config.yaml
n_head: 8
head_dim: 64
vocab_size: 30679
positions: "rope"
rope_fraction: 1.0
init_std_qkv: 0.0405
init_std_o: 0.00907
init_std_up: 0.0405
init_out_by_depth: true
lr: 0.0111
grad_clip: 0.5
warmup_steps: 200
decay_fraction: 0.596
MLP neurons of a small language model. Each row is named by its layer, matrix (gate and up: input weights) and neuron, and shows model dimensions 272-463. Each number is 128 + 32 x the weight over its row's rms, rounded and kept within 0 to 255. Numbers have three digits each. A neuron's up and down rows have the sign that makes its largest values positive.
After each neuron's rows, "fires after" lists the tokens most often just before its 100 highest values on Wikipedia text that the model never trained on. A number after a token or word is its count.

L3.gate132:121132118117151157147076071169130088172084122187150125149079149118125124172176079191106068165135106131094141146122118137088169052113132173123147171078166119110135154134145172106088103162088117141081173123077087099139082149158129125093168121078192153084158121107156192128099109126106124067126163189138100151078112123096125108138154141183091174144149097134170135153108142165173166199104105105079107125114143148136100141101149121121172117096050181160117119092128108119092128135062149120123157126115162159151050145077118160078100150173135111109153135116126146169143046094118148116
L3.up132:171069114132094133098121150079100086148189138112158125150089154131116090153114186141172146135115116129164104165110140098049141088165142111089077129114207108155114175101137160131145137100066088153143103125083139131110109135103115076078174110059123149208172100123174158123120126129120150168133146148098140149099115066147096155107139158126145109085128153056122136145154253098164112136118105130066104148157141082119142139149111108134109101092129078116109153167157118188134064106163121052096090123048136175139100111160116135140091113142146114168115113112122117173134089113091136113
fires after: " |" 26, " the" 17, " \"" 8, " (" 6, ";" 4

L5.gate760:071048150155131136105150134129135202132139116146076049167079119146125117130077074170119131157068118101162191123176096162145110125097145136186091124116100170153184104117123097151113136108159135079134127128144091092083146112165116070147124141108126149149119171129151152175149098143112137073105163158127124156139079133113070165136113091115080143145128140079109141106174047108107167075097137137135105165152091124210186123106099179142133116176113113164159127088173170153188117149098147098122124168168159181123181130117137154122108151180070129120167123161082151162192132145110068166
L5.up760:195111138163149111091057120118193191112209151086185134099128091179141188088121148135136135162147096094068082112126043158131114105154140126081144117157123120116120130135146108112164070119164096101150176157176118121099173162157156113148100118099087186158200145114149196153187178130099151126177174122153141141119136123065147125150145138115097112124121174126072134126118151137132108100136198106167173126188067141209089091112114053125123143159089097084085172161136085110122125115164115147092162111149119094120134114116146148108110098148111173155120134152100119142190108164146061122
fires after: "|" 52, "-" 24, " |" 9

L5.gate592:182130169120114151085109111110177085179134136158114092093160098121141097157059175159151174119099166104139140176161135126159071108089144138107104107135140161164091135134126154176115144158101133131125127170164138124149105079082104110149188113128137141142096184159131121115156117134149106116065076105104067147128128180155084167105117122152112123183080172044134066077144181149111194139116144140119104180137132072153200135133168148171123135144170141134055145072141193144120154138122106143114192077158102156076085094121144122171131137158089116127162075095155124101067114082113101158
L5.up592:135097088110122074137122134129114138134123092107099145163046179166130128141142154156126203090161116111100108099132160132172124141123134147080114155077051087172166109136132094180141112128106107123113160094143153076154126069102106167098176175105095169110095137138115180079129081142133076125107059109139121103123182180202093141114138098108125125194088157186130146133154135146197103119141112105133115149136070093158146165121125076128106143112096132128139145132120119154144112183087101102131080160148123097119125130153135126111165121185139101115141076125146081149117156114135122108
fires after: " |" 40, "|" 12, "." 5, "\n" 4, "′" 4, "year" 4

L3.gate800:156164103160140187153122201129120105165142108158121099129121203124232107124093164115154118142124137072137165118179184164070154115105066078138089105127145139162132197126121098169118089091099104180216113173147150154121176169153099096147110122118086093115174187144105134117151217141099037127097108109125114150159145131150153187150152082133104121123092149188067162118148106076117123125115131086068087058150105071164118118105131161116105137139130160159117129151139168133138191114097110081109074111117115065128153103142092151179111124165101136132154159149155146125092128105127130118
L3.up800:140157105105143173138091150131131114169114050111149074172197167119095096171098153110164156193131139144127167125118151130123137089088197095167146131102104164169142093055091148118118125097105111161118149137153121138177150124149203184138171102145106196109113188125132088084103141152082173067147127091058089114173128145172155100113126117135166144163134120164154107104108107108148178109127120107136137140149140081218095149117139126094075183131144195075146166103121136162174074171126089146115111111132108139042180103091161123148066137133123189088107129137136104146151098125100123176
fires after: " |" 37, "-" 11, " 3" 4, " the" 4

L5.gate474:042116106103141113116117146138090144087191125188111154114167152145109123155123145138127152130133140134149147079112123094163164136128089146104121124156138141098154114114041130151065151101125126106116166080099100172090118144151053141136127065147071136124138066110070114157120148108113115132123172112119119147124178170195124211136153095066144197117127141201134130127132091027107100125199124161155083159110086129118181127124119112097066059119141189171151165219181167118216180123094142130137107099122146146103136120070195186130160117132156152112173166121115089112121130087141127095
L5.up474:150098101164130069104156112128082160172137083144088148131164147126127096133145166133155090193097147130128081091128144101166224138127164054169135052089078076153149090128116097138139101148094108135165117158098125097140114118151146091112165095185099105142069153163146172127103192131139117108152123192130144082094120124125072080207156144137181154172175175140145115120131062095150163076151143143195098116142159172127104136123084133107168165105166127079144167124131214117139101098113134057048114102197142073094119111165170138163104121108096131126152102111108114156129163112160093155
fires after: " the" 20, " and" 13, " of" 9, " a" 7, "," 4, " The" 4

L3.gate281:137073113171099193132067129122138128169130098209084098137125109191156130141152128098115152097120150118152156151142140134089070163129129146154110103146139135125145073100126123076064143206123164063139087144149120071186139175109090105139109166082088133098128118102089113137109134108143068155149102067089122139128122170101171140162166072138128127115133097130148148093120118117100089155126139175098148150128098110170125112155128137195176126091175135128131070112118194107100089122136176162065072113157112156137087113143139171102110073145145204105130172130203135146164125097162118106
L3.up281:152060124136125101141138103102187131145138118163106161102143120149143132123083121109102145095075060200107128120136125129206125181163161097128153153173132136135115138151161123115182141154188107073134154118110175132175118143070113126107106146122098131197117149174142131089148120136164144106103153102139198124149164181142093117151158112121132113084098145133167100134119107143080152116177106150135095101121076126141114104110111149112150121176164171166110116157124079119155198136082149148085134165106130127124132107137092131126088143145115120094113139154178097176141117071113167089
fires after: " |" 29, "-" 8, ":" 7, " P" 6, " the" 6, " (" 6

L5.gate1064:167032135086127161109138138184113065165082145179114162135216162164172131192152148094078149179096065162109114094126102164158121137124086164119061147111095080131130086170099091088104124168136154153132103086105122081104064099131160149088120078186129188127207201154169188133196086145118189078090105126150138122128100126121140085100100138084100136152103150088163109146142149145154147183145145161169143150097121102158099157152142109119087122143140102086170132137121084126185155173103151110132145079173099140170101138156129122155158127105116095093158143125066127123144113138172109071
L5.up1064:125105130146110173115071137134103087136128105152160066103140146053155099158146147081152109120101183098109163104109097126116127096107136085136113126142130138102120119163163135149094170174123148126103101120075185058113129119168114112083083126207165142153140080167125145099073100171094117113131133138071050135132123145144137090178107179061165088153131194169136076120156144124127116163165122158151146102177156142157164086033099126145095129152089119098110131106171135127186160159113115155112133111118121140211062155116134108154137118133093130091111147189099164134140106144091061144
fires after: "," 18, " (" 14, " in" 13, " |" 8, " the" 6, " May" 5

L3.gate604:115100118169064173142139155177073125099122187171129087121120162170173065108076103082125079141149118100133116164133132070132061123137118124120097158173127166134139143138130112142101095116145119099121120168143144148096158145136166153168194152175163130153179169167156115154085163120090030157186053113119180110184138137110177133118080122143199185092056106135177111123088080109141130249107091189075082178196094124095128146144079166105144106103166155115099213155174133168097156106058157139110130124107142113157104118113095132065171151074155155147138081092119112178140127102116130116
L3.up604:144149110120127152173150085102133116082124098217142140109172085109073097192114150114128152127106111135135174125132128108104070128040105082080161109199113174099114158145118152096159163106130130098186106171087061103106125096151104133147146119157140068187133125162158160167127163164147095099140097105116176114138123096115118130135132084159123080112014118134119150106158102111118154126117133119147064119086120118096122114111045158052135138107138149173114140214114072106087147123137163126048120064124180140066125162171079138151169153126137177051089083190159112149174143121124111123
fires after: " the" 61, " The" 24, "The" 11

L3.gate590:169132144150152182111130095225084137181092078171079075154132137172165109150195136106130075198135108155112107137121163116151117121158104110067187124138067118130177131127100077143140095079156079158122148061148118135131143183124141173167126122177061112126100121147175131116120119149117078120116114131105178102166161124161127099110125127131182211125158084185099130144105136133134093163135187091125153089121157122067180152145155188133061073163087181139115137123100087168076072096104123135147128059147145110168082155133114161016066104142107165145113155117142123140101114128102125148
L3.up590:142162110149145110197193077125142125149117096120158126112157158110095136132072147123115149144112156163173164123132156117142134165115120070110205137127163137114123145159089126090134216112125078055129116147103116103104143123153150104143117180149124110151152083130180125122107134159108107123036078165158092218109120128128050100045203067153091204097039117128106129129117176158152160117107145116082105153068167133097151056135122107103162115110145140149128096124098128106124163178181139140073106135130141174136126131179142163138136064060129139116138050153145133116071127114094103176
fires after: " the" 43, "70" 10, ";" 8

L3.gate1323:116053103150122164108154157165117110099112116125102133111109187116141128142083123144152154076129092180136153121110152162066121154125192198145134133129120157134088122083162122197102130124154103104185098134097127098110121132121124145107121137151142093057154147154158123085125156139112168095109148135092164102098120131163127092100104086109153111137122169137121165185138146013175144050148092075089119105167140103158133116161157162124126160169162089140112160169111122113142148139184098107156094123157141189157094149115091164158125174104124140133127173137152083105141135081140115084
L3.up1323:121121065125144123107127162138137094131135089139102117105105155148094168134106129111123173145157049060130145140146091124145138116152118116152094107154120142214085082112107103078171110103150091145074118132130177130127143050115127117136168155185141112120137127134157108181136124109152147101123178143153121134134106080172152135132085132160130197237105131176201184122104156123113142189118102095151117105129168125103096075149145137110167106134074109074166122134111087107134061149108148144119159142129129080120134160173090135139104173125178095139083112138115105058177123147092086191
fires after: " (" 33, "\n" 23, "-" 12, " \"" 5, " |" 4

L5.gate1009:146153137144134178127117192141156116111100112165079171130085215072141102147135118127164168112131137072142100104152165133117143151115150132158149109148122178137159123120181106153162091189156127126140129158181173147080094085127128144136125098145051134207103088153142150152104171206085120102125217060128065146108037146150115152159144111120133113144119179137126180141175131086134134135086144158080087090156096121117181132144105170179171102159125096121117104087121196084142120141129107135096129148130134159088107132160094152139175135131116144106093118118093145161148081115142113086
L5.up1009:120125117133159141068133150129149104162124122139104103178145146140125172121097130115067139134050058114082118111122071130099160109112130142084121121054160126132129101121132160098165147114133103188109162171161125147146114165112088163171088116159092103175142120143140093117079149177122194148143119073149115184148136137138122131108104166132133183145106142119110154194142130098104169095208175099175169137159090095083142124145122112133143086134056122106076114170170172135150108135143147073106100117095104173134141110096207072123176191140161169119141103133077131157150095115154119140
fires after: " |" 56, "|" 22, ")," 4

L5.gate1115:130095126095173157087159125098177081058117100150138187091202221131135145171088160156164132157071141160114144139143117127139115155124093161105098118112051120096152089169165140094115114132130118086125113142095110111169102085153056099147091129154151113185104158165101120117118146121128134165108133079127102158058152141193198122154128072154096135122129127113123153156194079115165131120133109175156072181148102093172075131168145136114090132166126107148120213116130081075170174100155115108092104088139119165144166055070165170141131136181102173175157128122138141113163137130111165152
L5.up1115:149145078063111059140095116122146112150147073113107081096096080141149106163096212165103150111178173143138156114130098112095118174109076138134129110119072066179114130151142110070122179166153150101099176104090149135152147152103059128122109101160172114140079142185217131157147060197106085078104110131143133156183173177150128099146175130102109132077106116094162165084148081083125084130126174171092105171180083145129180069129084146160166117137157148132119122137171122176157118129077130092136094122124140098108164107094119105110132086141100107130094149094168086103100150124080111155
fires after: "|" 28, " the" 27, " in" 21, "," 5, " |" 4

L3.gate1036:095172067149153146155151055161140160127074109164134101148078142144077172063161074168134095126103146120156125104125136098116102118088101179147083160116105136108120076165143129135132118130119142197029152140112123137130099103135128180103126092111085131163177129073162163086085115085136105197139095152176140106118166134135162131148150159131169143132075148164138158104098173094128170134110113130136112100124122126150119090084140087138183131145093138136108106114145169157117191121082105122108133141227191169137147144122127142117106176136124126127054128101121140131161189066174158118
L3.up1036:132147106154171152185087111084144157163117077143116080099103107137161141118112146127116135124144148132107160160124131078192052097133150138136104152115097125094138130129096140130137108110129118130116121122130130147091155110125128117096163115122093172167182062108142161187107193077173119176106154172139141094090119173093132126090095140185113123172138095140102143129126126174126111170130079144154071091178103086091058104195138121115120105117148202112084143093149168114129148114101096049095112098158133149128099106189109144098062056099097152110178133124151142172132133170167211170
fires after: " the" 48, " a" 5, " The" 5

L5.gate179:083196119109131149173163127117131198098173127088093134106086111104132167115140097181152095091113156103113105146140176162134072132120109150140089130112101099173205108107189208105110167112108089129136144103139129123099189076174131107163040116126119157140130143151137120157157171111115127090159168147145170120145097137092129110126059142115104180056108178043165162109165211155120172137148107119156125128167127136147126147127130159156145125062137121150170128149134113098112177172130075127139123119132170110112126185098153075121131095138140225139104184142123150101128158147085066167
L5.up179:076157107095122181134120076092136173116142098127155126138138106116115167096103154121147114091129156105173155118125100092137118145160136068136115174120136130184169142184139116107124227088087161078107119107131158124160155085154082122128103063186154151140017156108175113104182127086114144128128109108097170131141163124126147150179102130081136176112125135138128119112161131140114168093139176116117133143098100066126148133149115163123177133143207179114105190201120109151184166151096129086108089104125202110136160151093113123171153090126179104052123100106163107155096134129108138133
fires after: " |" 62, ":" 9, "|" 8, " −" 4, ";" 4

L3.gate1169:107126108134063134064116133155127186089120121164092150122073142152079098127091059157163114130120130155114174147175157116112142089187105105075131147159151125150124176093134153187186155135082086149129117214121141174125110154126100120087163124092095100141164159129174151162087156083155062123059112132125146144146123156159126142148142113117147147128160149099163076135108104122138166114139126105091125131174132144168132077086140149161147178091091123158110075122103153136118108081076113080131082115142123133182148127161130130147115149119101093115115111111219154111111151109094116154
L3.up1169:127119190145060156120183155163107122160119083177127119159227033145125172139065141121136118111126147133120149131081106160101054148145149152107171159145106126086177142171113116104169134121114112216121141089119080178158063172134177103108166150160146096146107120130093123157098129151121136115098105188159132143097117181140175150098080124103134098106119184156156171120109125150105116148123141153108153101172137136103112107131084119139153104093120071122103125104160081116111120075133148130072174113157149078144137104092140131161112159095143136099098041112154062127155105135172158134
fires after: " the" 22, " this" 19, " a" 8, " This" 4